python train.py --rope_fraction=1.0 --max_grad_norm=0.5 --doc_mask=true
MLP neurons of a small language model. Each row is named by its layer, matrix (gate and up: input weights) and neuron, and shows model dimensions 48-143. Each number is 128 + 24 x the weight over its row's rms, rounded and kept within 0 to 255. Numbers have three digits each. A neuron's up and down rows have the sign that makes its largest values positive.
A block is one neuron, or neurons of one layer that tend to fire together. Before each block is what it responds to, as a language model described it from the Wikipedia text at the highest values.

Description: Subject noun before verb. Last token of a noun phrase that is a clause's subject, often repeating an entity just mentioned, just before its verb: the frog compressed, this version was, Azimi had.
L7.gate692:119138129119105115152153097130066109157113085134134126139142133149138149149133110125121144125141101155080127120135151110113138126130093125129155115081161121119123111112180106119129150098141163146134120105112131201146084102156131119134092110093140114134124118130092111109110132098143114133
L7.up692:122160115113143111143108131195108154110142118125160124135135106130102081123125120149140149142166113173123156093153123150151152140138183136173148131093137086101132119112165147143113122114145108096113099108148121094124094155149137139130137125133143102134092100117143154183091130131073122118
L7.gate882:125107116125133150154152102106074082170121146108157137124120124100115122128145112110083140145165087161110081150121134134136130129094145161139071149110150155112133115114125134126105095148124124133091140119151120150133109176117119136079177093095127116114117159122103126159109073130121153166
L7.up882:160128122118108147128092144122146100118103163130103105150163123170113165111093151109116161124105087122125184110147089103142155090155122150118147148152156155098131108086089104136137124145133121133121168126099155103101115145116109125115118153106128135131136120118102105124101095123117114117
L7.gate891:099094111121154156148107114153135081122123116123123111129085171164119160159133117121091113171112130112134139105111150124120161132131136094132149090114148130107124110129135112145092164116130172122131185145117178123138117169121143105089108116134102080136133128082090110187103141133109114106
L7.up891:137146099087132142158150090150094137087144114133161074151096117145144128168083114174140146129184089149140133063131092141119167163109095144131160116100165142138107121128116142109169124117109027114080096122147120188135104135098145156087152130119130114113114103135122144131118125116112069070
L7.gate893:079056103082162116173151106125075093112127106143151098153115135149131103150163117134102123123140120138149153121128120118132103141137135119120123122079169114153124123102133125152104140097130164132148134115138129128127099124136120126104111127119131114164108120114099109119054150099123104117
L7.up893:131108136132121132168118149128151109115149111126086122140136144127144131120124139144100117154124089096159225127089118130127163189160131110079099131135125122123130107148140121131128107165108075141160117135168157114080141116134118161093130131111121088116146132130089098162120112119112104124

Description: Years in structured lists. Four-digit year tokens in tables, lists and citations, usually after a comma, pipe, bracket or month, such as 1966, 2013, (1943).
L6.gate202:097133143095108114092128093129107174152131144122089115141157126073150145170130154169089129170135111111147136106087105101128150151172096126118127114116161154137141161123138159148137107116121168116104110153128111136157169122136146140168140104124137131136140130080127115111117125098162124082
L6.up202:115146133099125110171149096178120105142161117132120111132111117138130136128085093151158133135149105134120135134134118119144090140145182099084126051151097090130132146139112166130125128115138109155150159176147141132109111168148088161170137123123130162158099125116154105125147141128109100162
L6.gate285:095108101122120092120159127139130143152169139118142131138137117179153133066116112176115084110110142133173152104139104135119096101138121141144081121151124103135085109153110114141120117144145145132135136111112142111145117083161124115089135136122124096120159112143149084139111120133141137141
L6.up285:124108173111144119137132127100131129119132101108142147146115106111143117100145135134113114139122103164144161167121104153119108155158120168130102107150136126127141168135126140116134097140124162091150132156098122159155110117154100112081129121121118114144139116125133102142129145156101106117
L6.gate660:140101135153116145115187162117140185180095150119145121128104170118131143148108139130104104124106111156119132125088140121178112162141121153137118144095146075152132143152100151117121102121099185096141123161124183110145124133121111098122097120130116119145127120105119116089134110170101124088
L6.up660:126105143137091123120123088136128103116078087131167140099120120127163135111095106083118126165101141093136142135112124158141139132149097112128140096108129096128119158090147095128134121114058172162178174099134122107157139143164129142108141139144098127102133120112133108160146150178157149100
L6.gate712:096123152167115110113098119099106144140117134147128141144132102115153133122194130153159152135130124093122128128145150128105117146058111140114084138143170094121128120132098114136117124120144161211105140151126192116086134128132076154120175164147128151158154078119101145164113143158154141084
L6.up712:117126146144057148094172141130146142133107172125103080085132115134108129107142113129093101133150111082141082109097098184135122161138122114119088149125118122167106157128152131119132124089144109134157095124143113120168146109109098133146166105160126134168185124101104117113172164123125074168

Description: Word-final subword pieces. Final subword pieces that complete a multi-token word, mostly proper names, places and technical terms, e.g. Fus-arium, Sim-ulator, Cro-okes.
L4.gate1331:133091086120126121087102104174128144125144129114160084110121129112134139112105088129157131101146115138097119098108114127089123107116136184133140093143161091139145103121140115116094124118163124095154149139135149122127113142085116136108130128138108131171171133149121123131110131120069115070
L4.up1331:148127126114127097089153147142125120128099107110103129133077147099086140107118109119143133147155153145136104152079198138188122153095140199138140137128152117125138110143139153075131113126107103150088151150146167123125171125141082144116166112039172109108130140096156133106119138097100098131

Description: Sequential table entries. Cell separators, dashes and column headers in wiki tables and lists just before the next item of a numbered series, as in Set 4, 1967–68, | 40.
L7.gate740:175123183110132119178125123136098119105114132103138175140172176168121152105130111149175132113132093176136115113115137094135147118116127085110117109136116112146149142146139113144096112141099106120110123148083159114152118121096154144148118124121113111082123059097109120176142108177136138132
L7.up740:145122137069115179148088099141139129176115149151122150109113128142108121099122102127136158113092101109156154133121124150119158120138142141121156190143112192165125087164117169123130119131108126162129119098127131128127111153106148114149116140109118157102102125130151128159115132081093127117
L7.gate768:137118138137123135140135119121119136146128096161137131146127136168076149123122157114143114106108115153102141119119110136165105139125130073159094155126118143133138115158122115107159137120039199117101135137139113145126132099196150146136164106079116125105136157153128115160123117121109122116
L7.up768:140098099115106127115139123109127126168101131131115140145123101126152127113133136091101174105149146158106121096131119112141133161133120109153143179130069155112161151084123124086132084119056102162104124160168167094125150140170158118129110115103126123111106124108097165136135092093150115124
L7.gate779:101124116097160144099131121155134153121141126171113074122101137115116143156131134117117108079113126120172135147102142107101117130142115170144156122141129112140111081103101086100104121123146119087096076118127129148081128133133104128146146135123102186111089152131162120123127156165162125115
L7.up779:188087134117129119126117152121133150095136150131094105106128143120126066116103125099144117094138107131132121120129179106171127115109134135151115139174125120130158117099095124137135083133174147120125124113143133142115080114155117127134103126155143134176162128078092088122122101120096113096
L7.gate1232:129109116135115090125075126140093117145106129123180111113085120146118165121082071119119101125160107130104141167145126144111164120105132116160137127144124127166139107105170163077115151120158113162129110150122142127127137113074155168145145115129131129144114148099102122124148093124127113101
L7.up1232:080136113166130107108153105137067138148138169102158024112113123139147169088111149128142134105164108106147163095151096122105141146111104117164122155131115130139146133159135119096135095105114143161086148130165128148086128084134147154157146116100148113163087105135158137157115110074156099140

Description: Anaphoric "the" + noun. Generic nouns right after "the" or a possessive that refer back to the article's main subject, such as the group, the company, the castle.
L4.gate1317:138086112113084137103116201129111094139073127096155120122127135112096089120149107139129143140130136103165136137099127099126137138134137104141148139121145152117126136114152165100128101175155127097113129116139107130136153151119150110117135139138129114140165100098147161123129091153104118138
L4.up1317:159143134090124128141092126107152154112139118140127103096094155179111113150163106107096123161083144148096174159128131136103122115156126079147147126120139161114135133125139111114110169110101102143151125127152128147144108122157150122136092132127116133101105132133130058115137119129137174095

Description: Plural group nouns. Plural nouns ending a noun phrase that name a group of people or things, often after local, party or a number: residents, workers, critics, soldiers.
L6.gate723:124101141134124124145133160126128095148169113147150092078116156114092146113155153112137116098129163178153122171130131099148114119091139135119106125126109164106139151123116133107131176145121111117120179158129113125133130133153129167142159135102128120173131169140120141130124128120125174170
L6.up723:108077161176132103155142105098132122088102129139126142066124144151137140104155140096179083136127137158110124159089136099113107141140092134139125184106130110124123147131142123106118148061145159128127153109113123183170122154113132162155163149129128141149088140145104089102101115122123160098
L6.gate974:120098098098113177156137101140128140107159123111132132143121132141105118114161123092127122163129134118113125118113144147121154132184156095107158137114117090120138130121100123102098127147117148136131142126135175120181107088148177132130142149150113113132157140136104113142126145145120128082
L6.up974:111104122121162139128136130133128112183173128165180085160116136123134096147086127129131127139149118158114168117108122123129084151161131159118140124095129102136115126079126105122112149158133158102125145141162143123132092110136104127134129148123151120097134145150150154121088108183124118089
L6.gate1083:102104146150120164150131136110079145114107130158115124136141139170151116111143117118118135153126093114076122150114096097125139119095144150088114150126133119137154192124112133128166151105100094131131128137095097157100085138132126176133191094131144125122118203132130163131137128094138181151
L6.up1083:131145112139188145152103163154112146115148163148124115159139126141102138108110129090114134148096123155113155149144061149116123139134118089089077107151173116145129117117165144088142095143126162172079155140169102121128166143145136132140108112059120150180108115118159154155115093154140126122
L6.gate1272:143119127138114144165134127113148130131137106140156087135132166145118116126153156145158117103113116148137166150099123111155140137152100142095165117172160075113129158094129148100141131143122147130122157136095121096179125162116114054130118123078125106153119153100141163127161154152159133155
L6.up1272:146138092152128145113138147089099125135123132148108130152128086115113125109122131084162123129140099101175090116148091107092124157114108136124133102097137096151136101106128105098089138141098127129075148162134112116095144148094133165141104137166144094097133141128152123082129109084134156110

Description: Nouns for groups of people. Plural nouns and suffixes naming kinds of people, such as sellers, teenagers, Hungarians, participants, and percent signs in demographic breakdowns.
L4.gate492:126135123124151154153146106092153133101196130157133067159116114146145108170124132160096150115147136143129141125105141154129147132171100109149149136133131129088129139119112153079115121143139115120160153113127121140137144134141100084091133151095093121137142096146138152146159117148086157100
L4.up492:114160152157141099135198146115129131132134151138132111140131103154137110123155148139149116114092108087137127061116103084156104124124089156121154154143142116149135142122112179143125144111105158130132129120120128115146150100145118163179152149115122147165146163124139116135155120111116145152

Description: Four-digit year tokens. Year numbers like 1950, 1989, 2002, mostly after (, in, |, line breaks or headings, often in tables, citations and article starts.
L4.gate22:126100148145163141151113108179102151144115131155141148146131109131169124100119136155110155130130120141133091138124145119117096101119152123163126146142125111138143133152108111100130094118115082162147096133113134080128084114098132103123144148148104114140154116114104143113131104105126142136
L4.up22:162129164163135050102136136161103129091138124136139141136166213107113115117133108109123108120127098158126135155145138123123130122108140176160138143190115128152122161122083139118125124085126120128136173135142139112171124157104146096105142124135083151078135147156142127110087135110145174120

Description: List and table item starts. First token or word piece of an item in pipe tables, semicolon lists and parentheses, often names or abbreviations, e.g. DO(V), HR, Sy(ria), U(.S.).
L7.gate24:151123146154102126133151147096140129108133173126086156141106125121098143140071111149114126154131157155103112137109150131117130088172130120177078123103091110165140149179148151133136168122164082105115152163153082102114132079077186127113099137128097160119105145079125123126141135127118114092
L7.up24:113117114132112109111166136106122104088144124120168130184116124106130126114101138144133131107148123122162154121131143098133116138126138119176094134121146179162124106157120119162130155110118117086168075146126130160117176151142122159132084120157104126162163104126137107113118121160142111149
L7.gate382:160117132186110139140118120108130145161118121080191113093122107126080140120120091141142132130156136123128123124158068098137115074117123095130121104103131125171135127152091128141171124134151107157120129124144104120117159160114149156142123138148111165110132082127111159159151169153109122152
L7.up382:109109153117122088130112149165153124124107160130145119129132110135120090116129146099156133163113113135143133110142105058129112125109151110146126151145138130127144148122148138137149118146099108140119134124140146113112138160155135157173132116143180128109079094131139127126145156156119136121
L7.gate508:118121077133087153150132113102096174146145105133107139139082137104123154117103094097124131112202143091114136144124141156116181115123088122156180134116116104151101126092149149161075126163117068157117122137127115164133125106105137130127125125132127119122119157133078133085137117110144105173
L7.up508:137118125172093147162101148138165165143134119144124109103095146120119156140136104146112105136094146087195154118086077145127117147105140098105118122151121110113117113157146119128106168149105127120140110143175080068159132134138121148155180128106097134094119109124109152107107146128140126128
L7.gate1041:110121099090087125121137105140078090154086107116124163122155115104105113176151164127154090141128141141094112075109108148129124137092095121137130153136133148110162139097059118130153134128118108140127070129121088151111135158163131174124167095134111141136143147107147124108152145107152090099
L7.up1041:111111113104142128130131105098121111136078125122094104102190108166120109092156078110140104078123155170116171103085124105144155115162125126147111147129131110130166116101093113118141138156135151160131143181116120147132128144108147147154130139129118146118127088135134093124119127101149111103

Description: Number completing a name. Numerals (sometimes words) that finish a designated name or identifier, such as Brigade 73, Bellator 211, Flight 3456, Squadron 6, Lake Victoria.
L6.gate436:142115104148165143113148110159134138137139129139140173112122158172132120093116119142133103164121105083147183170143155139126102121130139142127108129113156118128138113145164117086126126122152117168126081108162121121151169127144134139118117149128149164102165084148136132144130085160095122115
L6.up436:081116178124084150148119139114170114102150138141157124155111163175146126126145119115163080117145121121144113132149157130085107109152151147131137082153131131173131145117155132127147120078150106093157142114092126082164136142121153111120088122128117124136139116157102116146155129110171130069
L6.gate462:128139136143096160131143157122109151080114133094138155138128143174143146099092132129097114146141075129123152145163138100099121144090133147147116097120168126157129114174126127105127130124149103073132120125089123118158154120110126127104122136137117139103208145127081124147145107130125124077
L6.up462:131107129151098099090180085122059130134089141176148150143143143106110092106085115102127143120134102180129119142150124169161136117135085099148096125118110097158141127104132147148129096089125099169108142128114067122202114139130141126079142132104127144145136113108099123162134120112102090093
L6.gate511:126118116099123158164144130114131121155095121070113132112157123173129123117133117118134136136138140114139136115079128131104076137134126093126092102088132145109139117176107130144137124142095087143177072080136133105176152162078153128120129166140114098133175146154108142142159097131121153078
L6.up511:181140052150141121082102142127135129159147091108144128164115156094114103126130135085128125172133116120146127133141161128161127134118103165094144085117102147121108154141078142144132107137121121150142178120123202108156148141152101120140140147125096127110128145109112133105151140135165097119
L6.gate803:133137078137046169140190141097148185125148136169102104133132119153140150138090118128158100142180103120113143155103159120149145141144175112104109094082125138142180126094128111122145168132130130102149127146134125121168166138112160127118119104108115090128117152093190140145138109122141115105
L6.up803:091102128117117112129151100072132087113171087167103151122110162111112146107126128162127111128166081061129126081144140191111122148137128154154138119138156106138183101125107151107128146123119150118138126090130143111142129110152134131098146109155098145106128112105119126134106106112117109116

Description: Copula after subject. Forms of "be" (was, is, were, be) right after a completed subject noun phrase, often before passives like "was released" or "was captured".
L7.gate616:124108111147090131117115175145191118163124079119115116128182151127106151112158135143114120105115112147122158111134128119153129112173105120153126171101131134133113082134134077136103131118146137117140117116150163113163130139118109079184134094119122127129167107089132159170143159116138093089
L7.up616:109125112145108154137127099112131127109123111110097138095133124119113130116104118106120171142121132109083125148152164095129146152079079161149153136113126140129163127130166091126092116103132125162116127078127106155096157160138144129164072157106156120154082112114143154120133153103101119122
L7.gate850:149117161082162160169133134144142131131164107188127166149095110137157127113104146145148154163148084099157117156141094124120132108112094106129138159101080136112147121105118134115101114183144154129139153162093167129122125122151126129161150110122167092112162126159135148136171114085123142084
L7.up850:138084141091147101171160110166110138134119095109079112105166082114149130123164111106131158153127115150118109146148126096158152153092092174156107163128134129161138154112183128169158107161126122120160113131136093083183146121164068167142076091131137107131129127144132126112189131104160104122
L7.gate1100:130136107122125105147124112136106106140150112111165124163113142164106161138123099126136136103117133134126180151132123138137123103109123136096087108143139066157110142121110141139165096137113122103168108115120134100215131075103101138104134138115134125129135115089111154127138104124124145098
L7.up1100:130098109164081118140116109137090107131145176117129117155153103112112102158145109118100130097160155107194105181111084112123134121103122136153131151192108094160115133126066116130124129126121097119109128105111098143131113125126142092141117104089144128105137111163184157136083168170083138126
L7.gate1137:110136136142134106142123128179140101124146154110105118193114129106112156107139157097135103099158077089149186106154124138094113151160123114098123113149121122115139122079161146116134108158117094130169050133119122124123113106081151143118128159124091144157140113166160161153142109107119138089
L7.up1137:091131096127100138136122150092123169139128110121135155115139148135103120140145120094090145106142117126149141149089083173093134102107070144103158130143099142118144149113126127155091120129168140128114120112119102108149089091143111091112113117164125121133077108145173142145190135098117124111

Description: Passive auxiliary "be" forms. Forms of "be" (was, is, been, were, being) after a subject noun or pronoun, mostly starting passives: "was renamed", "been held".
L4.gate1273:146097132143159149127090115108128155134152163148108135140135121127088153116191072138153155104113144143169115108113128112154142134139112099130136100140082138119158166133109129143134128129125138090157103109113124124172110115178082123129107146107102107138149107143098162106140125092145162117
L4.up1273:134139110106158129138128109129149122094116151118134131187126141112130120128140096177158175133108118145150120126163139101139126120136131127131149129114108125142119140162151134146101174114158151105124119135138063149110097163133100167090105140121105103122131130142114106118153131086205135181

Description: Passive-voice auxiliary verbs. Forms of "to be" (was, were, been, be, are) after a subject, usually opening a passive in biographical or event narrative, e.g. was released, were held, was elected.
L6.gate1075:141132154134094099126112154154120124122122135144143128121178135123147157085118168093098131121107145150118120114159132093130119125103116108151131089123106111117119155151137116174140101118102127157157124144150149126136098116141122140126107112097169143129154142094133155120112092099104125112
L6.up1075:120103138098101101092158130148158107119125085117109201096150112095161129114147121135105174143146158116150137081139162120119150122110106140100129117124103113152126143086087149130116148134149138159126120107094110187156145129135092147141119152161149153164136133100153140136138149158128117070
L6.gate1109:094077126114120169121097128164147125145140155163105190113136137099171137109111118143099126100184173165072137092168061104144080137126082125081141135099114128147073108106103128089114113133107100142150121124125127116136104116123149144160130140138130109131174084134124106118114140179147111176
L6.up1109:125113111144178174148126105097166169131172079159174112148112173137134100095083137111132120115113082117071104146170108090113139076130139127127133142148124142076107107146111154133089115147120133171122142146146121129136126146121162142138104151098126179096129116123165143182181112140146150146
L6.gate1141:116142113082159150107078128067123153138139152128127164165161157141118148152100140134148120123106130138140100120083135141108130131141103151101109085099143128148093093141166135152136086123147127117133090125171160106106135121111127154110192122124123130151146071117148156151127109118127105134
L6.up1141:126142142143135153134071105117131157111136125089117112154077148105116155111083146132117162091093120096110104125096151145138121126135067115141159132120119109135129093156151161122079161128111157110103075108134154124113154099114122116121136091139126137152117126132123146124134104105079148106
L6.gate1226:088091124094094139134112105159165199144120102158137145170096081122139131077119144113140139115189143144109134145169137129126077120110083132115100110119141104119110124121129130107147111134093159162123099176117145127156092151150128164127133139092116106149117105121157118172157150110182132161
L6.up1226:135127123083109136137141119144125109143071115129100122176116114126122124088142097145074167147155155157104116149125080143111120141108134104116135129088117108118104114153159097114154112130122099135125104145158113136161147136126149141144097147153158155092138140116146119144137117168122127098

Description: Foreign name starts. First word-piece of non-English proper names, mostly personal names after a first name or in tables, such as Z(abi), As(if), Hus(eynov).
L4.gate470:137122092153113158113134097120099147124129175146102125147161127107128118166121089090127141131126143082152094081127132114083131135117114123125145138148131125142126117111186121120127114144098102132124173122142126133159142136103136130128148137133150155128136094154103155113144117078128118115
L4.up470:119107141136143128142096119152123123132086130131150132140129118133168120131147083154113102171122144123154160074109128139087125142118178177166147122149074134140133135146109121151134150167095185139124126143161129104112112171156161106152117178118154202101153137164141163140123100157103169119

Description: Coordinate separator character. Fires most on the invisible ﻿ character after the W or E longitude in Wikipedia coordinates, before " / 55.86"; weaker, scattered hits on mid-sentence function words like also, on, these, of.
L4.gate49:088140106119134135122108161110149098098168109120138144124149139180138145108137122104107139134105147069151081115122144119110121115140099073130105183133126103126106110097110159150118121128122101092108148121070144136130148150182131133119175100137128176154139098166140118131077131110095129141
L4.up49:146113113097120143125097130074121096111118130142154142146092119127128101109116119116074134139157142128163127169123149087125091128143123167136140116133104078110138123102089140098108133102095117090092131133071181167129138111147161126122156129143152154131114107116120157144107138151097182103

Description: Coordinate BOM and table cells. Mainly the invisible BOM character right after the E/W of coordinates in Wikipedia list tables, e.g. 90°42′23″E; weaker on table-cell words (Total formal, Rank) and years after en dashes (1849–1852).
L6.gate394:132127118116094137140127108138153158153131124123105128125087112116148127102166120082110107126135122165122134139137109157125132117102176097151113110121141141117122159106137159120142147127150157089111099100134147127135175131161149096101133150180143119083129141145135158124117178160110160149
L6.up394:133114133081099152100084141129126126120166189172092119106159134133115133140140096133153115145097120087155079123113124126144131166142118092081125135114119147148160113139119168159112146075174099159133102109131164096117115105105119148150126160111106116141121104125125133162166152110131108123
L6.gate441:117148149127122085125103128108185140140108125143086108146121129127152133103108089083133073112188124126130134125121112135158140110085136104174085134121135135122111090097145085117121095166113131108108123144137116138157136131139165142097160133135147146128149090125102129138113190067146152135
L6.up441:144125108105123114141138083126123127123126120142196097116110065126144115130101139097137141124115132133150129083143134110149116107142087144143163114149168138145141141128124140131152179138154142068118172148118153095119113098132126101154132145136111179082121153136117124158155128110139118112
L6.gate738:136125107140105120101158133148154116103114097174112112161134133165141148131132168125175107124140129137136116116099109139127084130104132157111115085110100131093156099124119108124128109098149145120098122126155151139124115115116153136126151129152145151128114117113112118123148107161103091136
L6.up738:094096169125084109132134111168163138133102118098153145143157096108101114135151151097109105108115099125144102139152137115135086139125114135142166094092142095165084131089146120131182132131116111135146090117165148159124156091122148091124087153158155140129139100132117112156139098090115082143
L6.gate1298:120075104122145146133133158095173193131059091109125080108102109128112159136101150112135079160134146120107142168082078159115144121089122145152141146125132152131155174132121112159109109125105105112098073164152162143130129132117112136175095175070143168123124067129140141151139150133112124119
L6.up1298:128113068127135115084159060109117105099119150102168094131125129141152148137115160090165160126116129123149109126151059100119149112115141089109100105115137125155111113155111121144101126149115131125111144085124116118095186112109121100135136137108145108102138138108115079114175115122159097118

Description: Name-completing final pieces. Final word or word piece that completes a multi-part name, code or technical term, often after a hyphen or in lists and tables, e.g. Transit 5-BN, inferior frontal gyrus, Sekigahara.
L7.gate42:150128130167147103143135140152123078129132155098103139106125154175113127135098082103153166095087122140167136118105116107107107141133144133132167115151132133139155161177117140141176118089116135113119138122124111132133134136191113112117156121092155090145172133126127150170141152111120083119
L7.up42:136126082173129084122099126191114136137174119128187098110077178162123153136148137103146109132165109116107136133144084133157125092111102137090154100126111137090114126137170101115124121136152125169128155121122135100148165118104082127106114168104106144064154156115174135161116146134106152097
L7.gate71:130091126137116152155154101118144127130123152089109170147108125106145148143149149169086148150159165139090117148201092118118170080108148127107127118140145106161143086170114139123119145093107141124121149095159148140126154128147123131138133144098147102092145139151145124083140104106107138128
L7.up71:154113131139152118125114103125115095125111128116130089100141157109147157160129164081133139120121111123141084091106082161131127128113147136081149115162146137129132119173079117082135142097146117139147135162103158140093119134123103086141097122094090102109137141113118087135119107115110159124
L7.gate838:144113114176137155108136107151112141091072102102144118103119054136191155127120160109139158121107132174144145115160141106117114108123108150150176091126132120126117159151134122125100081132118139139128131122104159118140114182161145092150130121115111131094129182140095100148117166132118161123
L7.up838:117104149175134098152121155164126111144143117142139129173130112145113150115101143084152156156141094154113142152113059123095102116138134118086104145170173169161117130141137103108075098135112082093171120136065076156142132138143117099090140135074154174132129144127119128147121146133130101099
L7.gate1166:105095103109123174142159078137149078129097125149114146136096104134155125149096154103066159158098121109159142122082088137164147106127141164097131125101153139121088116148140153139123126161125202126106081112129169150157096125088108144113118166074123090097143158116117108138120165121130134114
L7.up1166:127093119123094112133147138159135083149087146127126101150143132109111194083131116168108096153113145115163139084150133126083139153099096093112168075134151104142127125158107126118107078141135179107107101118143133125094127151122125109073100106084091145130108112125142134182122121147151135151

Description: Human group nouns as objects. Nouns and pronouns for groups of people, usually the object of a verb or preposition, e.g. warned others, reminded people, listeners, visitors.
L7.gate454:099143116098196119136130152123153141132105132143152147107126110117140242142134083095140145101106111101126143116127136156105091072116129098136141102147123122127114109173136110136133105133136144150085148136126145117092137175138141122127177123125131127131152141107101122110152082126108140161
L7.up454:150114161126143129078113107129168089112109133177138093111204140143167130163119147125136128134132097137163086158141124153111173131121121152127088132127120136103129105149088085081091104090139077078162135153086110131103100115091145149157147130129145111151128139173129120146098155165146109090
L7.gate483:145108128123144155092074164150160142121124146125175132091071131099093105114129142135153107109117107134134117152161087115122138104136132097096145139135123168151124148067154147163103108138115165130145151120139113115124133139143120049134114141140175112121081100171129153121092125127134102102
L7.up483:127139129132089120089121131110182159116133136130116101172121146136133142088119123125178113145126133104153133152177153140171136150098116143130129154121141145114145104133149142132162117085112143116109136141120123122129113178180103050105110120099109125132138129118138134155139129135122127127
L7.gate655:134104090094167159083132170125156113124137137106121122077119140147123124139125162129165128096137117106096100145127125113156108098132133109145144116162192183165138141110152093114113118118105197118107103150147164128100131112095129148128161093123131140125134128105108201115162114120140153073
L7.up655:137158104093140114098178109127140135138134107109172113154109104130150112161105153134133097124137125135140133144123113102144088150108147138154144115127149137115130131146128106156098125143152174111158147166127118144106094129108128129112119101127096109189161146145117157160121106115109091155
L7.gate967:145104125139133117115136157126176146102113131118111129137144157112101125132090117175091176123122125139134127142063154124133169122122116121146118097135129103141138134119124126149115133174125140112108154176126128123093113105123117101103129098119184095102134143131107091112120156132164134149
L7.up967:139123129085152117098106136145084149105134139151161142142133160147156122138093126140131124158103161091106118110135120132119119109128127125125109151156093148139101117146102106114092117198111144158148160151106102142106161104156122107119083128131120151139140104107124174145128105118101156091

Description: Word-initial vowel fragments. First-piece tokens of split words and names, mostly single capital vowels such as O, E, U, as in O'Neal, Ooty, Eminem, Oversight, Evesham.
L6.gate28:147078131095123136144148144141116135144135110167137091137135140122100110166123142123101129174122102158110078126117124139147145138195125152090182086107098175170143114081085112127145146149122110096141082128127134150116101138149092123146108125075157112116102150121190151174114116103110140073
L6.up28:126142118120132160098124096151164156162089149142132151144136129140124111107139104147130087107162137104108133119122132106120133154100174119174099123118126096125092133162160133163130102172163145152148122136098133092180132155145144125178121105103178124082140110158162127097101178141140151155
L6.gate145:120108113143064084122158113168109154172161134134124143134147082153152121092123139106163136104110136149117090086077130167119126157093120181114134122131121141111117105132139148157140079136135112114120144145089137142162131143099096135132119098128170124115136119119103152097153153143169133133
L6.up145:134139095138088082159174142124124145125146108121166105165160152143109159105117128136098124128118143125164160133116196106123114106149112147102088104114119151152131122103152141184134155138112137148161171068111114146150172106171125125141145095095128161114117074149173089102166152177142119086
L6.gate525:107122122151144112121123133116110145074093123144159144091167128123103178136145092155111141108109122143158129125141135133131151139077121149137177128145133119141099132116167156147101128125168112132118150114134118072112129102124132150151154103142139128128104123141152126141160145115112090121
L6.up525:148150122164154125109083149159168122118137143131156132153187109098149111115152142165096131131111128155135093087110165122160161137148103162124120109147138155123087100088101123105155145094108124101132138146135110103167125153172163097166122122122140123117145143135111175115116129098139133162
L6.gate684:091125112126139113126125113147124174136083104104169092109118138153097110146098153152153111117163161150156109133159128146109081083153132115146128146148106130165137092175123122109128147119125146106150176144112120165144137124137144098107146142072138178132143148126109118108196152121149110137
L6.up684:105123134164158076128132094162159128121148138125163175137134131089125146139116124159075148122154187091108091134125160124137132074204119181127137094119142113111141135161146076087112115112090112118114123106137142140150152117160139106161141121103159125101124137105142139115131104088136089121

Description: Repeated subject name. Final token of a name or noun naming an entity already introduced, often a surname that starts a sentence, e.g. Audrey, Lyons, the ship.
L6.gate19:117115134139097115138153159115161116107139107132123113128120126160154137118162119152104119122131107126072160148169134119110150132142137086157081172135112133155134170171143115159115151114108120148121115117154150058100098117132108166127122118135105131140124094130134128140132143134143137105
L6.up19:144108140164111144148117150060152132125114119115104147118130134123121095108162112131147120130126143148127114131148092135126131128145114139115150136111095111072166138132171126089133088096146140108135140151105119149124107131142109145113120166094154141178119115110143126179113124109110117099
L6.gate679:117113103165148113148129075134131123120108127127122130130143167080161113158099123140188107153141132133157143140119083103122086139146145123104149135128138186107137124130102132125131118155098118165118127095143112120104089117119133082165169167100096155129166108138154098146160120148137144175
L6.up679:137151118141146124142126131126113152114122104133130151163123153091123090137138127156157112122133121116148148172112097114107146128196137136108144151115137163108146118169129099134108105146104143142137130113138142149096127097130127115169188138108122110153173110116131103115160103124105118146
L6.gate791:091152141169108117128148154141146134145116122115118117106140197079137125095153121125156154139118138150137160115131131113120138142138129129126152107120108156069144117125136132101143142154128125162131180064080123150137093106130142106120181108128094133112170115150097112166128132137125105121
L6.up791:100180153146110134118113108168114117144126131141124162140110169103118135127162122090194140152110156124131155118127118110165125120143137130160114088156102141081160111126131104125114099097124088120119113118116103156112097126119098069152126112118093139162121130088136145103134145153119115135
L6.gate1255:150136120121108098102136111102104144110106105171126107121128160108156125134110181109137087087143092151113166142192120158150125103103168118093142124125094148138135113144162151145114147115107149097152122123121109124130134161103149111121088112137146105119091141082171101173105165126134123090
L6.up1255:090133098125149158157139106139133119131095107124141101137117116163124161106145120129080091160178127149132160151085150138116143147124109146134179100093118151156122150109099096129099148129071122108134111101140101143148146116083100120118182129099106128092124130125120126139177159185107116159